Part of a small language model's weights.
Size: 16 layers, width 384, 6 heads of 64 (1 for keys and values), MLP 1024 SwiGLU, vocabulary 8192, 30.7M parameters.
Architecture: RMSNorm before each block, rotary positions, no biases in attention or MLP, untied embeddings, normalized queries and keys.
Training: a variant of Muon for these matrices, 603M tokens.
MLP neurons of a small language model. Each row is named by its layer, matrix (gate and up: input weights) and neuron, and shows model dimensions 80-335. Each number is 500 + 25 x the weight over its row's rms, rounded and kept within 0 to 999. Numbers have three digits each. A neuron's up and down rows have the sign that makes its largest values positive.
Before each neuron's rows, "fires in" lists the words (lower case) most often at its 100 highest values on Wikipedia text that the model never trained on.

fires in: "a", "one", "an", "each", "10"
L10.gate23:520514521515540485436528489506548469482541526484508503494504472456488506482563477523492542508538464504477512480443451520489502488529492516521515479470499493489478492519503531530484505515485475516476468507523496475484537522485463509471503480531513513462489447518524493528477459513472477500447508487497501479507479510510482450459526484482487461462512481492481488506509490541486499512510510529509466501494516482500532488492520544473533512503509473523543461498531498486490530495482480499524510501489484520485524507526520515508465502518493542519521478527511507513487467518487504546495495513510526508524483511480480520485451476508551506487500492520501475554502510511527459517557477498472500518481532492526501483474500584462445458515509527494485461539484479498444486505491454
L10.up23:517478556478547483468492479477516503479477477497511563490524504476507467476503529473501489483525496466514544467457519479479474501499508508487495504474524476491491493513492450556471504504490459518499523442459521526505503469534507503463469502500453479509494513482526463491494529439472514506488519455498546499448464506508510527518485499515452534498529470496501554503499516515532512500507525501496484479526456479481515474504490531476535510497519509487475540538551515452516546545488499510492443482513504508534506491487535469475467533519498538544503461491512498513494531500521487511526497484505450528526510475508497534470463494490513528489562510512490545510537518531526501479482469491472502508516529492524518516504488526504513498538518495482479481518530462508569498516500504

fires in: "for", "on", "about", "of", "to"
L12.gate911:535493507501464524497488505469541472452503473461494477525551487477505483499518487523535492485477487524514460519517514493514488507500514512478522493481485533529512548476498512490487495474515497533508529538478522471516474458510562493516470531462535510524443490499519545489499492501473519499508504463517523478494481480467492524457471501480466479525545505470499526471501515473456432484473502527445506524488512487501527528523489482576493504546533502518528495564508522466470492475521500530456534560465494477537444517491506508502493502471517457526492532514499519541473505507533515532466498553512475489483520464466495508485523489491524493527519509511529505537496519451521562491511540470471527493501500516512543535513456466506500519516482489526478516543484481521493496504475534
L12.up911:547478496503518514478483485525494534445489483457473557522512477544460496501499503465480515454474458514511504523439482509517528544486490461570478528479486501500466481516503439499534499522493493503484478480527461481473512503506477479503469503506484510538525485486479516488514494486499495515476460479486516480538498496474500480497519491492511513540545485512499471525494454481525569503539504521501552510507490531511502495474533517488500554488521520500529471500515492517492505508467468485490446524483493542470534449515505496536502526518516534506522526489489474563501512503519522500504533473523498568481505479522500492500490530467508531508528480490458453503515499515487486473511476564515517468480499513481536513471498499499505485477517512501503494511522491492485518507477465

fires in: "of", "from", "after", "in", "to"
L7.gate129:521529480536518456496478504474546498501511553489526472491508484495539524491517442507497487484522482548531512468505491507495541520515473510516480490508480565514507500514506547520533524450504523577479513475517493493507472523539497491509517491510536477517478450524553481500493489524514498502467522511463503488505480509477472475538501505499478506536505482523485526497512524510500499521469516499462557556492520495514495493510470510500513449502528529481540503467475524489508515477469473497480537493528510489492515482478490474516455489521463517501508530470484521529498499474488527518525506490535497484456481501479523498466528464469504536502493534480495477489502515496529528549538518491476495439473505495530531536509457450491484511483483460546523495482436533462512510488534503
L7.up129:514476468509469474519484480494507495477501579521478473503450485514491497489495535511481525518497559541505520524524517519475540540501510536514452532535484501503505490457500535488518473484513530506474489444502492452528513492529500527477465547472508510482507505504507449501505506543498493520453510490479491492499497534482507523478501488446498506507511544470490542505534530486501538499534493490535513493550537489494513487492505509485522502495483497484551518516462513487526513496458479486455524515511501521511488512493511501480470512534473497505491554518497462509481470520493497498517503531510527556537483502527489459488505434526464528510471504506503518486498469518522514517480480482451548477513471514564481454497526500490498507504496475503491507507497482500501463502472466

fires in: "to", "which", "by", "and", "that"
L7.gate5:520524541517536482522533503481523489519489545511457509466505514529502511491508510486465497505480499516496512546474523465481479498464510488490497484500517495496519517519506529517490502456526494475515467545525444503502564504516519513530503519508455530488501484479454499551461466508507496500522549493486487531520473498535513455443478517508490521494464514472532487522506533495541522437517493507510484482489474475446495473474482466518522504493521516506503494531486490497490506536455509494481504512507483482503477496537493491441512536522514500497549452497486513499470513514495497460490500454498484537489459513486499483506486461527492471491512496454475503478510538487477490499472555473440492486486505485518491523546529505507514501473535513533508463518442498502466478496486465
L7.up5:515563515473530516522491505484496464547477488484519508497516487520528494547549494517499520505480466489503488490520559507513472486464508491496520462479494473500481502525418504515485506482481484452492492508539505531534529492527522482526500472485472492475539441556551519480474514572497502449516490468523486515527459512506536454520482499544499521532522559488508492484465525466517539476495501476525511477495472485496529478469495485482478485489504511482500514512514454472547504558517552518515492527472476509487500540476498462475526513533535520482523562506523489511523470531500493465496457535488481505475462534544475464549450486484521493483547495432502480526490475513499473505515516493468508499512479516473513487497513499464495494468479503525523496493522488466514500506477522

fires in: "to", "of", "in", "with"
L9.gate809:486483480522500496497480470524499520477482511502537515520507478493504483485483524468542517467509473519497539491489475461475522484489491535453515521526543511504515503517538484495476516528522505490499504515486498434523511491486509480472509501463458515519519488482516497508507502555494493543548487493509502547487522456476494491499531488519513538565519491509503501494493498496548467518389520538465478476500528492527476462493501524507477516489509508521475505484516486494487506466495540468489481495490472521493477594519500554479517513472503477550523520486489489488455473506476512487482493508516510514553490507484503499551529535508480480547525533503507483486526521561523483454494490451512520504467494492455472523493493496509520552491484530507503500520467460506502491498524532
L9.up809:509485537437486475550483529482503507482530486512496497518513515520484544506482506458481471500527498530492552501511476493497504505493443471454521446540494466500499493521493483482482500460482481542484487501504480519486491508530521502496533521504496508542483476447487513461487523474488433492489493499503468484408511492516489549468507511501514507504477509534571521494477470436544500449509506483508523519479482485530548509528494483491534502498543480501523528550503488508513461517524506488503499506493510482449524496499509495463491494520488522496497485491493462527519498508519459487480479531512533509475464459501530493520540475490511538495517526470507505501524507500444494511481538467506487502527533521459525512499499489502515497492552508476468558507476488515454495503494523

fires in: "of", "from", "lost", "down", "to"
L7.gate571:480483498504521470498534487527518470487471512495517463485558515525485498504533491519487522506505507489527508512525458531507488497480474458496476476519453542450488504513457476509485478524502478493536517462506507464506508509499502505491529463487474489525542476485532467460500498519455520527502506510465518497514484465473489505507414476466513530496510529476484539528472501503497509540537581499504475509508535520531519482520485503526507472488481502510503448470517479520488522508516535449465526486474528494495493489511494501526500485498505514503493477490448496505481521534514505508456435472514496533523467449531469502519522516466498512481525527510442481491499516520488455521480512527464542485526501482490580501464520474516532503502492494509496514500523525506485508493528517
L7.up571:467460472441503506516538548482439457511514482495499516483502464463463544511486484535440568513449475548531511498536483559516532509505528477473480519502478505470497510509524495494529512535516491474531508482509512456461499490490501458476492502464526500545510511471517503483464522438540494522476555499511505486521521511479492483473490461488505528480546515474511498477547492539449485529471515502494521477505513528478513487542498473502520528497515497505494477468491477534492500492498506478519518460473536523487488511503494514527545527478496516510486480534497540538460507516501467528452460491443509485495499496473504565534475481489474476487503484503506470521531506490517529507489502500516568452513478493494533541497476511481543443521490488497510489479513501436501518474500477

fires in: "of", "on", "to", "for", "joined", "in"
L9.gate851:475503514512523506538515460507506488448529524544487511528544470483500524500480506499533497462490511460490481460547507478487447456500491516539510464489514521478478512485500476480472501510468478532488435490475545518522509536535528501524493467512488513530503487518505503480451514453494461471498475494486538524514474483504493488480484517500476474516488500490469532511504558505498495543558487457524482452504505468473528522500446529519485485525515482490455536505470505478524515505538505491505465496521511512515498473522518511488475532496524508471498482507505515511491511522527554545538506542504466519459487466508472508503488475509490483469527493499485511499514490529522521520492525504535433516500521500496556506485450466482539503491516469474490472462518488470509491471525516
L9.up851:441495523514434485522459501526531503505476499532499510515528495476481497487525501484523477522499519526520480456509478495506496478456545477518453470445492517543507499520467499504503505494566531504498499494508500500479519513511532473431473507509532510465511502481520516514469545473556507547507517529510499451478529452528491489453519488492514465500531470501537498472520514482486490503505521528472481540476516496547511526505472534528478516501489464516534486509536533459476489489480524518497445503450495459491523554453493500504510452497520481481487517463477526510548470459469517472526503503515502500502502510482517501507511473538551527503521507485509477520491501460504513504494473477484493501508487514501525498516482462524475536500508489481461460490498533504513538471497479

fires in: "a", "one", "any", "an", "each", "every"
L11.gate795:504484473478533522488544493519497498476455500524504507524493444500496516508531485475524507481515495517514514509486494466455478486546437507511522507498472538486505523500482512489499512497533534452511454531517497514507521549501519490474530463522496468512474493455511475488464519480455498478513483464487492520497477535481532543476495464489504532499552508486495507507502497492467491462503516456533495484428479482480478493487512543551462493519456465536526479538520504489506512506500480548528464532514447523483504538468531496521459456472495516523517492520545524505524472507536469547523510494453514542486488473475522503481504486536537499489469510491478479505483482521528480458486470526496495489498526506484457484529488510473526484475473494464460501508549519531464463485479514
L11.up795:453472520480518474510499493505490482541481538531515522517522465533516501498498489481501518498481528488502539482507503526479543501538554510474442482495500494503497470514466497531515480490493512506510495492496485526494473493505501504543515476505514492510475478499516499519505438520530488493508530526492533546491507491447491496547517525512539504446461477457526516486499510537507503512484520489494521521484502517462491482524497518513524478493482532539508466526581486545533520489512476522513485463530497533527496499503480473500527476479536497490487533512487455515482483513523428553538505486498486457535469477496458484522464496495506499498520485531498523562523546527476450489502504502481493531505536451524509514460514535515519500513511494539515521554514510510499510522507472

fires in: "to", "under", "of", "in", "with"
L13.gate935:505481506468442517512506528487511552452491481471483442512519500499505512446492538494491500519538444527523512508466450482517503499515494470478517526471493507527476509493518497528542545524480560495490466491501498493558481480490496507505497528514480512477533474488492491493535500536493481509504530495515502532543478434503461474505503501478540487487499521472519533537520495503489521527447503480462529444482489485472488524516510500516462493460504470533557487485476523495537494493533463461555481495517495493524477459469501547501462509507477515467485541473500519529498493486453490527513455518527526471522541501522486473487517520497510518516452496460528474535502444507486529480533468517500526496540499482518506472512498489500550496448517469528530495487492475496515509439490486
L13.up935:527492506486495495517526503505502510484501489534499480492496483496490514489510492490496489510521500503513501485522468490500508486508486485509493516527496519536509534509481474491511499513516537511443473466493505530532494514517534533514498535490499502445518485501522453508482459476502515448469497520532471523496506492531477482480474509495461500527531517459506494523522515518535469482504477503544538492456486503531488547523493528519461490503511497504470486485532501454544512520483464508515523457487486500505528502513489552514523477506565496478506491497479482489517501494484487513485476491493474504461535468555507515537518517472498518458477496483530471510444467520505525504536511498492537468501499531506496455486474519448502491498553544524511549490548451518514520537475508

fires in: "of", "to", "after", "before"
L9.gate166:521519487507484489511469490500511494482490466443486493520546459527523485525497471572516439479493482504547470502518498500529521468460513517500507553530476498519483477553488509493509521494501505489501473508522487509497466507521501520493501484462493513516486466534509538482484523512516471466494489515531502500490518473487496504530502519527523471481473488485524517537491498512527501490521483500494469498484519473526531514523509482535503496468450522486533487473512493511512489543510465506502474499487536478547494455503494477546490479547506438521528529534513531511489474542482558518497485536514514446533489493504445466496529462479544544507492458540522516503506516476527501475511513529479498530478490517555522459513519518460486511426478525486510529511435498533466507500482468
L9.up166:493537466480524515503475502513492469485548515489515492497479488518545517516484493473506499497478474519493479467487496494459486517520574532524442505450473533478471530497560467456507519503505488494477473494493480474541514530510497517486508528505499487516478556501522484475502519509478496481497481537559504484499447549490511513495477424528513535489496474512543507509522500531486464527494496498481514547513490501498498523507525522532518478510465524504491526481507510485512535483472437462495461525537472520527495520497496505498497478516523499470514503508491502485502486497501506503507495512492498525542501504502492497497547507454541501508482454471520489484493533461492512470482478567511492487507460489545523517505529534549502499508525564545480518521494449501516524508450406

fires in: "by", "in", "of"
L10.gate626:480470475513518471486531481522515516497493526497494510540517470512502520512520497480514524485543530561463513482525525481511501509455500519486443507481559493459505516484510500555490504458511534517470491503458468479485483486520501506535497465523484534497496550532541493500511474530481533520501514500567475495468517466507505501511500514458529503496510492498521500506507548486501434477461497498529470474520553465478569503484500527468506524511483485545515485536489564504508482472537482490423491484465511490486525530515499491454475499452500516466463524440531505512460489481473501465469482509480526458503496463523499507525451522500513499495498494509461507503511497546496495446504524472491514527543508505498487482473477504470478486476476479508535512491527515523520522510477542
L10.up626:468473479513517506528515478492443489503487527486564512485558522491485489517482489495498494516489530511480497455495504527471508493522521520479516481513516487499541511524482504514489518501490500542553491505516516476479513512501512538503487463489494505466509500511498485454512503520494537469474560474522455531498485479544474519505478497495479473529479551466521512522522507448497509489473506529493500512485550481490479483516543496484468486478485554477522522493459480483460478534484489519530548488508489499447519522515504484460483478499470503532501536491473475529487485506509480479473537496475510471507485540453474466521491510511458547497516477532474475526449514481522502479459486527477471483505509523510549495490498500486479513525480482515517545483442464543537535506507533

fires in: "on", "for", "of", "in", "was"
L10.gate857:477515484468514470484487495450531474554520505517508519498532464495491507459543503516518507491512493465530504492573496486526456523524489511479530495466511488510524522496493497488540517464510521512496498549442495519504480480491471498455510465439505469515470534527522517486473517546513509467485495523490495487527479509461505537502530555509518505525503475502488516518535493501497451488478492518470491506477463490491515534477477520481426494502485502516499522489459507497506470500490503454575462515517503546502504523486481490540507474505461505470521519507481476525484451544506549521511525470528469477469490510488493575489505562479511482486487461537483455481516528494518526534450514503466492492479488490501454537429485486471558518496517543497540499492490486526499500490517516
L10.up857:481423545496466531536478482505476443472493482506488477480465522528528500521533462517520521495473548510462501478502500527500521497512488473502491488528470550494489499532467476518502510500491481518487509481473516494509558519516488461494501521531522487465532502503510491437545532500484494519542486500468499455479495501546500462509536478470485475467530431517465507466484499523496533543496488504530496503471455489526510456542468504487508526514533497474492493514492516456511480536481491509466490493470531478467484484470526476488493523516494503478469506471487496520458535512523513497505531543491467492511484450481502494495493492521480493462543503491482499537506476502493499510519528515536454552527519522494521511477480566500500505494519537465488492501510512469468554484473476

fires in: "to", "in", "of", "through", "from"
L9.gate222:476491465499507514483570499487502482464468471550475502461493502511483514451490481511481535472550461498510505510503503480534451497505493525495504487500502516503440551500525529517488526480514493525505524486482444469536504494519496514457524496515500510480457496524507533541501491543443489518450498513533489489507460491426523482488536549461479504537445480497492462477496481511481488523508485552453505530483479469510496455523493468508516485503503506488474522558499437496520550486474487524522499476535486524502500493485518501473512503515557508524469492511512520460501527507490477525491512481507496507567472531509476464496538524496507498473492524532515523486533479493495504523495484507503494516529493525495468482549497480523480488515553489529497460529506524466534503495491480
L9.up222:489541483499484475457527506469513540476468522546494504535492486524506507485498507477507536528525498483460531498527549501558490471438508527490484478493441489461481530506509505486546504509513474523536544479463453513481540499522514520492483509512455485471486530539503504542486484520489531499459576476515520484437507491493542523476511506495515517477476526475499471481529492482508487516505528505507481486494487460514496494507458467447499505484526465500494545509459488485509481499459493497458485505512538512522521549461505509505502485524517502485483499485461558478468522501489485501454512466512533501519446514478432499521488519467478485488492504518516536497530479487510446488536521497500459505482494498487517552510523498541509507530530503507484473512547510476465516457498487

fires in: "during", "of", "the", "in", "until"
L10.gate783:547503479476510500500512514523489538494449510509526497529478498532496509468555504498502488507467484473529503567480476490498539496484459532464549480482489471472458509485512504482457542505495534510519471511488430455523503461486529514464509502494489443482537529461478512497518526535478506500504502508478505494501492475470495524501493542504488457538501539493508500556493477526526491481482521453476503516482463492518478512483535506482487467463534517485507493509475466494535531484474481446539519477500495472492521496488534507504462475503459480542521453455480514474516441491485489497522466524456532482544487509491469459498541491502517469449442479526502474504468512500471475458473486478495527513496511509540465470481514496539532491503517477483471465499502514542472510483522514
L10.up783:495527458474548468484507516517443513493515468516511473479527468474516475485529532525538493486501496504476491519475515512489497503422475485486505477528515544516466495508484501482488474516489516467482517521491496515492545470456512509487530503528475511494457535512502550518481517477543535502495508504476480541449513511529535524540505519475520460500527523501506520503533481530536484461508515515532485475535515449484529496519489504485486468487492524489525541508507509486511476498472508502498524517490460499489478494501504472530462516503493481469513531475437471498508468530491451494468529462505511479483489486521503490521513493440542459466480485513555490465511448537492545505507511494455481466527481475502489484474534481495479468451501501527497508508483485510520488461496480

fires in: "of", "chuck", "guerchais"
L3.gate517:511488500495506550511549493502512499502506468510494512503540431499506508504519487476452474481528555488488534517528484481498510521509470515480529535512516537488527461488507447524520503499549488528468480562483499523534479488547522522507509526498537478503501510470463468490518554500468495481488489529476488492513506502501525522487492536534508483476478480485532473504485526534502507491510478483500488502500468531502526479512494489527518505558530494500500525535506549464495524506532556517471454446524510505555479492470471498535519483447494462487511553551508479500496490508489492521541510522487519571561544533539477495506501499504506553519522471527504567490488486505485508449506497500518474475503475492497486477458490488551489526526514552525514550469474502501527511474504486
L3.up517:509504500481538454488500488520513521507537465492475484504496505500478534494553487528518476498477509507519499524504456512521509538520471499496483515542502528473476499458480498473491525509557519507483536541518483535496488515540522481468479494550518532516489513494467456522527502487504453480532472512507492515459482493479521558495509519519508545517529511491508520488499546491485504468460534512475503496467499516503486486445463528514488487512491520502500481467523507502466469525498526473486473508448522451479476467528507513516536514518489464529469499501496488517491519483488511511516511492461524489529546507513511481470517516485440489477491490494451539491514543514536474540497480494543449494518496521527531546489519558498505513484485496503518484478482474503518538531502465

fires in: "of", "on", "to", "by", "for"
L7.gate999:486489520497514518440518512481493492546547512507447459532503549543463463488486448466482487545494512536489540478527517476500478510552459525518474509474524460495496534506439516491527528493522464484476448531490488478511512536521500489452505528482498513479488493483558492469502496495498552469480465464530466501545511491498481491522498501506468492532466501465492509516524494510512522495504472490507513536464552467524495479526470523514457499534504503506530529552528478486507480487486558479468507522548536506468505520495537476475485566487501491491497478477471534502510522503491508517528471485473478452494524520515537505490520515490539469496517514533484481466487455500482473504511532490543506472513492491543474474515490511471517554482499519507492501475513515486504491505465452
L7.up999:523537470514508485462493484489511504434507479533525493481503517485502469498550500485566551448524462511486490486530468490505504496540493540497516515497492507483507467531479508504524481531503505493487477509527475486501520476541506512520432534553514495501507532497460515481519532533501496477473499512526500498506526513553470492480509523517518498530521508488541481517486477483495529495486472437502516482495514464514509522485501494508509480507540528554485517491512483488496500526505545506546470512485466500491492505499461437503501547487506476515496503484555522497502508538521546476485522526528467491498496503474492532459496525550501536503531535458518553530487484495507498497520514492495493542490475525536521525472455534515490536471471495483540496465490520478482497503479531

fires in: "made", "in", "to", "had", "produced"
L10.gate770:499496543526505513480504508514489455491497486514502496514524484479484466488504477462523499548493468511532512462465471516522484509505498501500511523504519492529481493483512445494465524544523547516503499483470482505519535508546528443526486535508543536496467477482508536525500478482522503510527532470501492454537534466484484494488523517525521506479525479450467523514509526488476512490470477523484443478491509488488519549482472524523510505534484464507513539520529492492469491497483521485501458496502465505534505459497519524497460524447495520555482505495455495495501476463523519458508517510482525456530502532536516472563514505502526514530519549531517499458475475524535458510455573507490526494481483507504506495482510512498524486521469524490461514519478525521489499500500470
L10.up770:516512469509470504477476514518542475503515492526504505433499479527510544507520526542491496514498503512489531534502514481478504478541480498432508514479528490541449514488529507517469493506556499504518504510487508495500522515492483543496566514499525495505476525545496508491541501521506473437524518462485507540490478514497459473449506509468466519505485499481565487491485532450485503503454494479489483515512533455507471486499500508539578552496508493488491495522504521539529500509505530531527466496494529484502494485511478501502519449526475473486485455506551505473485482475452514539494480528448503456484495531483441471492501532523504490542511540492533502470505465477474489542536545483495459512501516527502506478507487524504542497499522538483535488516505565486533485513535504

fires in: "of", "in", "to", "throughout"
L7.gate465:519498488504496448474533529496532499490511515486505516470497504507483481552536511477497517506525485515482538447502503526461513479534480526532487472487545464502464534534489494429515486508560552555480484444456491483480468511526526529468521482535509489477461530456504482483529521509495478494521514516551453505524482485535537508442480465496503502462532465507523463521515483516551521500480529542496472513520487507495498514508502511500482530562532478503510532490485526499467533516538536465522480487494473433533508480543482475527463498533502457482499533492479513519499478513532502480489461505509500516503512488484510479478524476530486478479468494515505463534496460492483490507531496499519531480521470504540483489520459490502498511507497512513494527445496515485476494520507489
L7.up465:568490496491521447485511538511536511526511510497502516495498530473529536494493496505476568514487486476479465516498448530470526522498468479521496444539503507510498534543496514500500506517525478559476530502524448486502520507460507515497495493530528496536492476481464472511490516500468470524502493527464488478516510473547537496466523500526494506497526465494527510534519510481483483473476520493494535461532465507524458527502462550482514518494501480509472543479463478481453497482527526491466523461462494515475479504536466525499493498497522498524502464508524510517479500528479484478519471513506457487501472479499497489529516475532500503505491548534469504462501501498497531502534473503564494501499470492506481519495513485492528459489483531538490479483468500490502482491511503

fires in: "to", "is", "would", "be", "not", "of"
L9.gate456:511488493458544491506504485482488500464509478523502527503497515489482518537467515474495486505513520528470533469530494525510454503530517443499517477520473521440485504523516494499490527541476509463518508485489467531460488493556499485477536492474495541494480529498497488462551495538477457487501510480484490497519503523508523475516514460470446537480540498516494514469520526491506486507486487510519534542468478510497503510512474525511563479491497516473524502522508454470495498491494466499456521520449543504480510525510496514484501497471542469525480502494510526514478463518490488506499467535458514466513520461544523470497441514521507531502529475531482431479489469521492529490494486537447500533556479519484522502445513472484484480501531466489512531522453499519498500454529512
L9.up456:525498476498488531484478501491498501533455497493500476499504496537465521532499506534505481569510534519529472504496489495505512486482537468533464540489458503509512449458536490514532523519470490482466510493533495485519512492524528495456502480548521476466482535507516497507484499491483489494505510537443505492460498533536468493485516467478486538500519502516481503537510530488540490549499470463526492505504512512502517459460519515461490500473461471497509510512492484485500520493480472510508509539520522488470480498463518482491515562513490509498481519495488573523498535469506470492436457508473544514528478490501489510478496511503477535509486514457456442482512475497546516519506503483473479504425505483488490481515487536542447477507490486514540472486532494490467506460527462

fires in: "a", "of", "to", "de", "website", "verdict"
L10.gate130:471548500491486551511495496513546525491519525537485474527477498436499523503523559524473481499505496513513439489505544454501477522500494551476486496477502511461512521553522510490486503514453499428494481504508500510501507508462478509525539498468476568458456527526487538493510494494469516508467482451518549492522490503494483480461518517477481508528487503466474475499463481491506481463468498488503494543491531514516539519504528497548509529462480510518485552472497505534535464486501502468533510460507529497505490513490504490495516446523476479478470473556529501509527520490523488498501524477501528514549513515502528454527517483482507548490493509481485502519502511493510517470496490588490504470528487514513501482520532504514541501457526516495488469530465450521479500467480536
L10.up130:517550462441487479533500517514487502477513524513533485479495473522472519532499494471510496497489487518507486507492508570506495500481463504508470515553539508545487468514437486498476504487497487548473421446504558500533494494490455509478500532475519506501477472509484506549475507465456526430528483523514521499525458504480504498502489491472510491515487534505542518474508511467502491528493525546519517544468492484539485518495497482538526501497513523522531526513500505532533517492466473522514438507498478509464496509492472503466499519469520473495523521486488513488487562519484512506512506520488492528512451449515496493498497471480527506505528487502497488518496467503470509467501518553476531476513451502464466517487464535476489530488471459505481511481507481518468486535528509

fires in: "in", "of", "to", "and", "throughout"
L10.gate402:532489497479477474513550519497489506479481514524495473505512479510510502487487513478539500535520501493464540537476510499503496489513503523449520515501467496517484512521513494497483511570493416520514512478469500487530478470472499523479483516495505487510515499506487506516500539529474503434476483481473518445471510510523474539458522467486476549538494525484472485517498488485498488465482524490470539520503498501509491482473509493523473488477524538514501497543434412483448524501494549527503518494524499485529517511504518533539546509477487461536490518479515519472516514549478504476529503524477528475529477472480495523535509491500510523476476451538509490513499509575464508483490482477485485497526505483484489514501507542483525482546489548584486530472514503485495484497486497
L10.up402:500495510490491458502481505465495485451511505493501503511519485480451484475498494481563500522504513461477480474470529501502518496511467501455492441483452519496501507510464508508466544472504484531538537520504477528557472511507513499462516483542484476498476492487506557475492516496424481473521512498545498488456470536488540508448543508480504500468487489493502454560502496510531482517538501549497522532458483464508466460516454504464503531506442493489508534532519491457480524499477479503500539475490518484499506501472497505549503496511517500535505547477494520438489481505543431459511506446511485547505506507487491508496552472540473514504461516515501494475490476489499493514517473477509504483467477487504464493511503522473493516528469521478503506552524504478478516487507487

fires in: "under", "of", "by", "with", "to", "married"
L11.gate859:495466500497496461491528530473531504490450474518540525493486495530515516534513544488517488458489507515525511522491520482533474484515481495509436509522531529512496522484496498486461521506525586481521477471483503491524497502491487529495482501549474526459474493510519493507479467514460472521479522470575461521496531464480460505516463525501505486509496538490505504505462537524452554490482529525464514515489496476505481505499516518504481495477504473483529528482507533501547509485458476519490488512482451480491523531459523458512489455498507504467461525502501461477526505472506482468466509529476502574531517502485499520490539496470547528483498454522489445489546537531503460508488469501486529488478503516473533545479543535473510532497486585524498510478498514533441528492517480
L11.up859:480523502503438490507522504523528506465497471473512521503480498524430496509509545536529518514489471530505496454489503542479514520491513494497508486477491465514487446508440510477519489507481507473505457504470494487476514490498494522546483501504464495520501504510490494471514510471453511507464498494465537488498473466511494505481532468478523536477498508513503488508524513514484506493516524501490485540491567537503538462443474485500552514506539545484484520502469545535491519519460479497508468457500523491492502524460488491443486497516540502517532485502493451500469507532522476565512475460531498455489471475474483497508498474542511504477484503529520512487484497495476480443471503509485538507491511485502534487531498497511488487491501484532459508474487449476532511539486498

fires in: "in", "into", "born", "to", "of"
L10.gate202:515466514501492530536494499492512502516503521534519530563465521452477498531516489498509488484545488488479485523488490514542561513493493513508532494510552499482493517484501513513471504442488519540507487490525503511509489493528458505507507544486519516538516491506498473485499500497514499482503514507518509488497472521511499528528497466504477550510460514498481500466477487516464518514505471502456454518430511490494502484537462557544492481522545481520497528543543491502496533469544502553495506515533471496496508526517527500478475497483533517518482499505515525518547518462481522501472486539438484508530471490516501484516511518500541442513488484460530519441494493495499509475493510486501494530499479496472497554540460493492495509545479474490555483529493471454492487508503505
L10.up202:474487506480491529502464549526485506508437497563468528510489487508495492527533507455512502493480481512486471531479456509489544479530451505531550495496533501486508498495506521501474539475534451510504474525542499484515519476510502521505524497479487480500502475520514453511479513460479529520458534468504506471488477484485498491515508463516471500500489458491527556544487518492470414482498511488482467516464499489490460510502492533468521490528502531561481498520502467490482481495503536499507524493519505509515515493453508465504495540515495496474489502482551480484525467510497524542532496460511511446513474511503452500507496471506488441464532492494495486496532445552469478512471505489498478453524481497503510519505512502485494479480494489464532505539523506532530543491517494

fires in: "united", "green", "black", "attorney", "democratic", "republican"
L9.gate331:564459505458422466486514499486490512519461512495446539510488567490470498506490514510526478502512514477544538520517462477472477479497489490505486509536484532524532508494497547496494479510545540505492512478497485501472551486490520510504505526502523479503523501496485541447484473504527516506455492488498504455522527505516527561516524478488481478516512474487508507535482501550494487485501499508488506560480517479483542531492512516535531476533521485526511514539526546549494467497520496488480503500497505530526480506526492516511458531465471502472477528544466470505529497492481486500513494489492478521495449511492451512517463485494493546497484528529502513519489538495510464451551508488501522498516463455505592501520521526504497537516515498504529537476549515468519510546484513
L9.up331:481555493537531496469427480524518479505520511502509480535492492489517493492527451474528505525551494467539496499520466517511490493480519508514520503563502499502481489479507536538498501484466460491508532489472446557480501515524494482500499444495490471484491459452486500529458479496517540503460474527525500499487554542462493514472500459506536534488481523484498492510456452510488499551461465485544484523471468509454534452505458481531488497534529498510511513473522517481468474491524511436447545499531535550487540511529468512505496489469510476503523501455500512493480525492497526528541502485528504493476459502502473468502487494535512482454519467528515505494474507463510495498447504458464476470515521468485485510478502464473499508482521504527483496490495497478492504505488508

fires in: "in", "november", "october"
L10.gate401:516493517517512519483503499550532486473517534568496487558486486464491499551476506489555545487512515506471502515521515493510479543519444513474508520519520481551518503499491466531466505501506492492502445507523506500472515500481510476492481489492450507458517496525494499526482464558488530494512514503453509481495498497502493536502539484442522523508488491474506520466468495458523480494463494508538524487474519521522493535510480502513487480472482483510512508477523524504473502487510460499497457528508496546527540506466501523529523500499505484488512543531529524534479473530509493504476494498517471468518489508555512482496536511460530472462546528520492485510543492534495459487533472500514511559493481536497551474517475499513461493449473457501490453486445518540522520501515520
L10.up401:521463542524431505536512524497501520524486472510482482472509476471446453466511477482497536517497484499522504515494473524530493524536490479523480474466483483535484512476483508498508525549483471487512499507452466495475480521508470482518502468493530503512472512499508464502521482481452500510488550556539458524503509491512511511536516462537496447516480478462502497498510560489479457468509499490525550498513500470513489514496508505503489506486494506456502493509464510513503495522524487539567521479497534501488477532470517491438519473503512495530482501504515479485492487495495505503519501513491482470502492523532478484543568505521518465505510520526542488495530408488486461498545517523471480491488482498512443519504544505451578524500472456508470488497480493490507565528455506